python train.py --num_hidden_layers=9 --hidden_size=256 --num_attention_heads=4 --num_key_value_heads=4 --head_dim=64 --intermediate_size=832 --vocab_size=8192 --hidden_act="geglu" --norm="layernorm" --norm_place="pre" --norm_eps=1e-05 --positions="rope" --rope_theta=10000.0 --rope_fraction=0.5 --qk_norm=false --attn_scale=0.125 --bias="none" --tie_word_embeddings=false --parallel_block=false --init="normal" --init_std_qkv=0.0312 --init_std_o=0.0312 --init_std_up=0.0312 --init_std_down=0.0312 --optimizer="muon_variant" --learning_rate=0.0132 --lr_mult_down=3.0 --beta1=0.93 --lr_head=0.00675 --max_grad_norm=1.0 --warmup_steps=200 --schedule="wsd" --decay_fraction=1.0 --decay_shape="pow" --final_lr_fraction=0.0 --batch_tokens=131072 --max_seq_len=512 --doc_mask=true --train_tokens=737500000 --max_steps=5627 --dataset="wikipedia_en"
MLP neurons of a small language model. Each row is named by its layer, matrix (gate and up: input weights) and neuron, and shows model dimensions 128-255. Each number is 128 + 24 x the weight over its row's rms, rounded and kept within 0 to 255. Numbers have three digits each. A neuron's up and down rows have the sign that makes its largest values positive.
A block is one neuron, or neurons of one layer that tend to fire together. Before each block is what it responds to, as a language model described it from the Wikipedia text at the highest values.

Hyphens inside markdown table separator rows like |---|---|, and more weakly hyphens in compounds such as by-election, co-starred, two-lane.
L4.gate36:162155168064169141119105133153104129123123132141139099116178118149151108117143158104145136135078170148117173126116144144107128111150120141109171095117135140110126096172124136122092129146130140165160189095145138105161090164123164098081143083124129150134112137067146149122088101109130152141162141128103143097097104118111137123142134185135112115146130113149132141115184139140119178116106
L4.up36:141146131166143096114097155132117116111131105172154134107149147120125103104116109152151167130108159091129178125135109141135130126126122110085112129100137177142172106104142130120076157118115181153142162179137148180125138093120101119141151123151120167098111154102100151111105144118149141082119166153082123135104091154112099104141154167093139089160132127104118150156139165146119101137099
L4.gate230:140144142157139198143158105118137138128119127090065111150155143102120137117118160087120147134153116107113112149062144108132140127104157122107128129092095085139107148114123153131137149107113173126133155147131124143112094064129127151128143131143176108124130160147137136117090148105167089102167120117123146134122121130133141089160151155131131155134125102113128158169096085108104153145124
L4.up230:117169182136134092126145140132113080149128139114128168104118102143126138136172132153141156106099148118115148127077112159127087175144123168106091133126126079163084096116161157151148118174105105125114120168082136122118165105131145130132113146147158153139134161136129156136161117112127137112103114113126105107132126095154138132093140089110139139120133116172132101157135187164120120163125
L4.gate639:142097141065141130148133104126141129118130158106177139116143108119169177131116123139108143108176116150131117116123112139124160149145163146159147135137151159135116111126101129094099126111177134169109123127141088120123099087125102132113139164169120166138087171121133115129134133145095118137154122184144105124123115060132157138123170110117086086153102147136084124117145136144146112147159
L4.up639:156102163139139118121168157152128136134107130160132125122106136128106186114119128130127100092152119124163123142099143111069096140193077089124093127113127064126127115108136151155146125102141129116117129108131099121181150071118159114105145147131116139135123137039127132097124153106163132154126106135137117138139118125120157155117149143127149162124144141118114129133142106140132150132081
L4.gate778:149107194114170130136087134129110117122096097138110132148166152096163164135115113144104140166164123151107104140107133117129121140144176145131099157122078113126089117151111163127119088122114181114100113161114147168111131089104130143145112117118138132105133133119110117173134110148154131115118129153115065138121186155128132097134122132120100149152134128092139156127145131162096127165089
L4.up778:158145163143147122162090110134145109109159105143100133161135094147136122153134147129132132131141122133150117121161125090099101160182107170099135099097112117142121112116130143102147143104102085123084155145134128124133139125115133164137116122185139171120078112068127174119130087089135154104152131097101155101119135115129115135137142143097130112155104107109156096098131150127110115147094

The first = of the closing == or === after a wiki section title (e.g. See also, History, Career statistics), plus dashes in |---| table separator rows.
L3.gate175:123176135091110127118108133145145166170136100181134139092109156122118129170149106142151142135091122127136092153070127121125162118137186117140104106153133099100129071109108154180081121142106107156090147134144157166139158102122122148114118113143164192079146120120133073148165137129151104147167095122170146148149146139111132133142137160122133170128120108125152165138171172142127117130120
L3.up175:129140119095131183114184088117088075117170112148121122122069084132087130162100118105094144089151141145153107150106107132172142117114158113094129155144124152113090159181163106101155156083108137109147143091126116153102134105099157137150145108098138149112113120113143085161066124102081146152114132167152127118127103120145124121096113089107137136115142114110119125188083139134130074118137
L3.gate222:107149149164142087101139119136122120134098099120166092045109167144131087137141125095133120161145138098173111140135123142128096120133125138144169081105152134144132139136145182121136142121131156125135146113111126130128127122140149144135124176119133095138113144075180118124120118084136129131138130143128103137111123148153134156128081158150105107123171125115122121102115164143141119135133
L3.up222:104141116162123119108149144163130133139122125084098158111126142158157058111087093128120079125148078079132105079120089144154130126125097169137121114111119120114126113134156151144184125089157115131102101122141135133133144071124153124156150133107144096124115103141139115140145147072176105123116186135165125109099105110149120149128137107178101123102162143101132129153113126149121163108108
L3.gate230:104123111131156130134124108095116113150144112167119111139130119100117126097147136115161123088126123141109135087098180152113124149114100110147151106127122191117134144113176121124157162136140150113118111132124116122157098135032117156147149141092127104155119168121128125132142166137124113117123108108125128188150156090145149136054119133130141113119109136113148111174132137117151139102134
L3.up230:120175116149117139122145129068122114112119132157127136123129139119135109131182133122134129204142090139146151069111182123145136103106099155126125152119126096103135112089086138136134156135080117108131115084141147108131154146078158106092148127085089161115122161126150130133133116125146089139155106127160114148128180116107146185139177126149129163128133107150107170111114153110139152130112
L3.gate280:137093187067081113086151099120126130141136108166125164148122135110099115116190103143129139114112167139104135129091142107108150126115133080066131159139121126117146164130146123154105115134146189119156099086136081101157121074110151139119145146128142099124142127134086111120109159123137118152087128074146112116113145103117148137136176099126103106097098156153115125166143161123128093139166
L3.up280:140096142104098139089164130110096118127130106156143147113115105148093078126154079130075134131119172136138141092128157120068133171120125133105090138179167113145155145135165133155075115111126110148131109134118121139149109105159144162099118151137110079169127124137132152099126166155107123141117177107115143127147122130167128136100157117157097128122124141170144111154140119136086098121123
L3.gate290:124107170098145158132119139124130145146129142125133155136107101106155118118113146113149161126139115129130152146113138148145132057152164121116112149134109167110134130150130109125146145125074155133163105085097129095123082099147155121145109183108118139096135109115175152116128065121134155143115092124129116144101111165153111159114144083121097143146128117099143151099183183140088084122143
L3.up290:110135149136139179143123107145155139150090129120155121131116146181169104138112141189136117102129132094101180154162125141123170127101151144141131118162128149145127124139131119137098150144106140092142098131107146118133134110098157123145122154116102148159131101123164177113131147090113165128136135097095168169173153166125198107104137161114153123104143152104151122141129150143060133123098
L3.gate302:127147191120124116123145112137107114139157148152134148137099129086158102108131098104100100099123103134144125061088121156122131121122141142152147158212144143100121109167124135120100146145155102121133109147118153146154158141153121141151087125186192142116118075120142133117148136120109163094134121134127160147161094122123125120134124098135128137120139090143115126122144166101123104162132
L3.up302:096113144201097126131135145109146094136126110130161142136151116160124126131098125162158149136148159121140181151128184143107132103129123125108112127121101122072158103098122098145100116104118112145145162134108132144079142129106110111128110147110102066131114118149145144168111109120128024102106136099178140072147119136130139139073132104109151127108125140108083130091142147114153116103163
L3.gate363:162150137110142124125163133063130093119105151119109097127085151090102084141130162114128119150167132113107156097138139138128105141135145135101126127164154170081158123104131154101160114168140103126143126127160107139112143115114126114118132143154170113133118150103073128151121105142140092165138145145074118127071127142130182114142144113166114122083105100131152107118110161143166136125114
L3.up363:084124129099094101119114103121140128117090087149116159086120109141148105142092096098128118117079137108132134126128093117129112135126112116103120133108155177130139107088138161163072165121155126083098132150100113105105139113133116094150154151124125131135122157136183104142133112123105114133111160121066148132091104172174112106125145092117157122129144146157114135165137141112078106152096
L3.gate392:140142159148094133155133140133135141120145151071130125126106094136102108167150151106112123111086145109119142103176111146117100130175153113097146143105137129125134131072138108140128118148165115134149132127142120155124170099094184113135104134175099122131144192176132127110178152114131095103143115128102164135099129118069135105144128135146116089116181147117110098177158139168059147206142
L3.up392:113144125123125142158111191089092135113120137133149093118091137122111103096134143119113132118105146117084134131150154135094160147131135148148140157064110135096132093080142115127111136091167130104134124120139125129108109099065120144109128160142092139079119133139144136143148108116143104104079134089121161114103132116126108143106090145134110117143153137131093107140094123116151127141168
L3.gate495:143135142097139119140139130170127185096121147140141117106133084121149168091138123095140141147143084149123147147111140108144106108137148116165153131147110155122139091191151124106123167106139148096152144172132140117132119095086138133161108115165121143125095098107131097090175153154144117145087173182100115157136129117140151102060107143143126137117111153126144128115110104112105138083118
L3.up495:107136131137176134109166114101143116117127152141092136136098103079159117130098142150125123144165156124127097114115171149145166139158164154155157126117108154122103141159134137142116109134160169157180155115113151119133150093123112119148075154064134151139119108160180127122173123106138153111120149148117140142143124093106135136134154088100113139122146122113107158094131142116106103139138
L3.gate552:156135157149133162172133185143129112159128148074153172130130159101134126163154118120094152120147191134170137088173119114132139155111146124104139123130085110136158136142104152143079106110144122091165152136119160116131118077128164142121140170147128119143150172116128121094146131119125182092110124140141095080142124132116120089148132094140112144157083129082091152170130079166121104126136
L3.up552:115167114154096142158138103146066133148123106128141129126091150130140147112100094136134094174088131110102122113131141130138175160153161100135158075109199140099090176148175151134153119145129189141093132102129103118143106156123107141099118109138134128134125136133143113151150084121170131124144140127091152131120131152074131152126121102128102131122138110152136148131106171163113118150153
L3.gate567:108125094134074117124145111109120117105120109132114146133128142111126143157142134139150123118143151128106130119147103141122129151098088153128110138091108139180158168118116140130109121116066129113156136139133146136149125164091107090069120152135128121125143143146118148109105163093197158171140128065130158118130106110089138159120122192150103123152102133099122137132120098167144079093112
L3.up567:135072098112153125114132103157114111092160127173077136116174170099163162106093163142173108133135158132124119156122150116079136114196134141163121184126091154111147102131166141150123150136141138145120115156147117123132110143139135150149170121094157117157159101119151119159134104136123147136116095151135146118128141117129124098095154164127143159165108134090122140090167107150116099146126
L3.gate642:076161097118137133154154129110093139144141143139124149120139114127131121136109112163130082080126158114131148122093077133120140117165136127102154111122119097127092093158154182133124116108117146157116109149118117123126133113113102127084110111166110157152112159092089124123117076113144173119133148107135133174100125127131175154144116123093093138132099128173138115128106122137101138132094
L3.up642:098143142128133110152154133181091135123113128170141122122172130117144111115101139097071137113134147085106102116128101132142137157109135164145110124105159102163161109157156132149138140122127114162111071134152133111156110087095124139144144136167106082126110151127130107147138160141151105126151165152153110138131128098051139095112153120161136130080114162103149129156151171145124108112115
L3.gate707:118129130125117113112124113123135113121099131120137086096127138107168129136141158124107124142135121164160150096131153140130129163112098174210132140097085123148124092125178129083123138140131127129131167174185118104120093141163103132114159112154147111142075142115106151158145131156115154131135134130112127098143048118102109131152107156160089115134176134127106096113120115114132135147145
L3.up707:136111123118149122125156138138085120071114104114164155106117084105138159105128165119153128118115131112163106101141154106124126119120127119127103077129126102150132098138104147104100131182146115076080159150142120111095110089156154148107100122163119128184104151136144113115104100103154135088183067126140126154112117156148140118108155112106095165133118139127143061170146145116142125124145
L3.gate730:127152113123124134087118157132156101159110101100144139144119114122165091113136168119138090109119135117119163128134121145149127139132143117119142158123098134113130100174171133121148129118142105127089118128112139136167081078125166096160098095100139131137113097125135116102112069114110071093162114055150132147151115133171171158131168159147122120111151179137107085129119142118123170130111
L3.up730:157113133133144112107167114126129096130130115064122151111169142121152140121140105067121135119145132114170144134124145121129077170123176143139127135106175129145137109099146143150179126097107083159150188109103095176087111117063163147117102139139130147136138136120140143110124102139128130138140142156122166114114129125112113136149124136126075118101116099136142109143104089096150135163142
L3.gate733:126102146115107093119181143152124120097114098106108130043135116131142117165107142095157126130128105114157142088129119179142129169156110110134090106110155115116132119144142115168100153101131157127137128069124115080112141126102133123065132123130116120097126138121136105161116125141141118126121101143107094085146144107114165136131141154131118134115162130100140134105132157127144138137140
L3.up733:111129172113130088094173138138131111105132111183134091105105186131125128077162143126101087113097100108143160139141162140108115162145112118128109108097108090118101140158161108158105126096140134138126131138104093087137162115106149099074095135123128115135136089131140094092145161165134112115160128152110109115144106119136111131148103146087140091127130115104070141135134138123132096135117
L3.gate778:137115109125138156160139096105093177127132098130102114155096117175119114171128134082180178118120167155137160120165118161130160087117080103142133166102121131071120099105118140121103146137130130133142105105147120131143135102103126101154125137124142125125155113112159134133145145123147115121093131102125156123135140127122109092083113126141153100134116078102136105118114133096123128135153
L3.up778:140123123096103122159163064103119117108104145172105111137111114135114133153108142078126137093160139152100136119153116125122172126145123126094130163147153147134147185116153147160137135159101153115149121090136126121154151099141158109116111087091136102138136140111160152128113082146168115134118118142120150115132111134111131178111116149159111097113094121082188130119099149164082120112134

Paragraph breaks and final periods that close a paragraph or table in Wikipedia text, usually before a new == heading ==, table row, or sentence.
L2.gate155:109141103105128100103132168132148121129143126123117102163124116091174120163174093124138194139159121122143112107131100108118144131128118102129110145130133094117114122140124163146162121131114146134117102103135110130157110091147143145137103107153112070101097141179086144139140156153167130063143135120126139120111123126093141173101155094164116142113155091136159134111115115138139107120153
L2.up155:105111080146170139145105085128117122125145145100096116125140122094160129156155110154112161139127157123157105126120106100122151109140151109147122124173153123108103136137152135151148139111136168110175101149110083147122095126110123127123093095136124115138143143129137157108123149108150131125101124154116097104117177121092163152145127084158104152066146136162149152129130109144147097136098

Hyphens inside the |---| header divider rows of Wikipedia tables, such as election results, track listings and squads; also occasional in-word hyphens.
L2.gate229:112174132131136121126140128110129109134140128131102142105140099139124124118127172087136089138146125096135132131124103116136167129177128104169087139075127173116124119119123151130162134134123113072096142180131121121162146116108114134146118095097169135141122168127108126114135107133132144165114189124100121122123147066123134137179140121211087144128116142125124120174098128130134127159103
L2.up229:138128132134119151152132121117115126103137161128157146135107158118125114126120159071093167119157116104144141086158123137116120119123098162111107128113129101149125111181087161149118109127147157086105156092102140081129078108137194132159055097127102155119163187101132109137113139101143150101154164147165096110111130133116138129131140100124142125101142143131162117147102160125117144129157

Sentence-final periods and closing quotation marks, strongest after long quoted review sentences, plus the first = of a section heading after a blank line.
L4.gate87:145119123103123136160139094075106108136166145124146120147087137082148192134147128106126130105110150131122106135110099121149127091184129114149083172131138122146132121118123102180139102148145098118159164139070104142123077131124193139126065169079156112169127100127165083122111163128122074130164152159101121154112134160109142131121151131128141152129160153156181105123110139129107120155131
L4.up87:176103139102090094098132108106107164150134142119104101147153125142150130131131121109191151102189158111163057118125105129144122120112147137154127173124131102139159109106178152148131124125162143093120121109144098108134108138145110143121092152094149077157144133162114127121157173050139125078140106114111116141096115156150073143085149118093113093123144136105129131128102143117095121141113
L4.gate403:119092094132137115102098129099126132157104140149117166140091127097102136140124079129124128136205153129138074090092131146130127108130142135110148189186135110132064134099119123123117131123129137088150101092137137156148127097102123166118131132128161130147085116193123147096100159135111141109100109101118145140133135077088113127142100120133158094093131139136125099102139160147085118150144
L4.up403:115097157153128129108094124080128160164124149139100148183117134093136089093113118077112138107155124111132147062141130138123169137182135132135142168135129098097078137092145134106144149089150134161161136119116103113161081118101113134118095096106137101158137154144073078117114146112142157117144123082146091119152136114090132127143138100098109151099137073143145162134106142151121142149101
L4.gate578:090125124099118112095131096086124095142154103121104130165190130118102127114133124139115080130158126160098099079131093169111093105139120098166157133164138099154131136151159110148119160121115092147132095123125073145133094144161134137128132142154159148095116080123114081139109104091091154115149095148133128095123136143119117155160126115094116104129159156150121121146110164135099134145134
L4.up578:099119077124105167158090096119141113121151152183135115173153111111122106134169111100153130164155127104150058143114135132123082084141108163153107114149168151142128133113147167137109142090099087144135099139123105153108126114141169126116179160145132166128089099129107114138133122092136115102146130114107108126130152147114135130110183139106122113116153191131153133101126134129137144102107
L4.gate750:116130132110114077117108142111101136135127091075082178133131111135183133113185134146086133102098096075115124076124142146167129133139114133102115087148128146159112125125117064100148078098104106138108102114128121140122139118142154136118123122130150156126140147148167109124116134181102131095149141100115137113151145093167144106175123144131095141074158119123112102175169145151149110136108
L4.up750:112125133129053120124112143130074136174121136113135127102128100134135154125128146136155144126147126129103133118128138108159106151113115146118116135111157123134128127120095108094149074121106190155144127129128100183083146084176092107177161112143096124094123169136110115129147109118143106120137134147147133124123132135119184128152100123144115128088136131133151110139152151154120135138116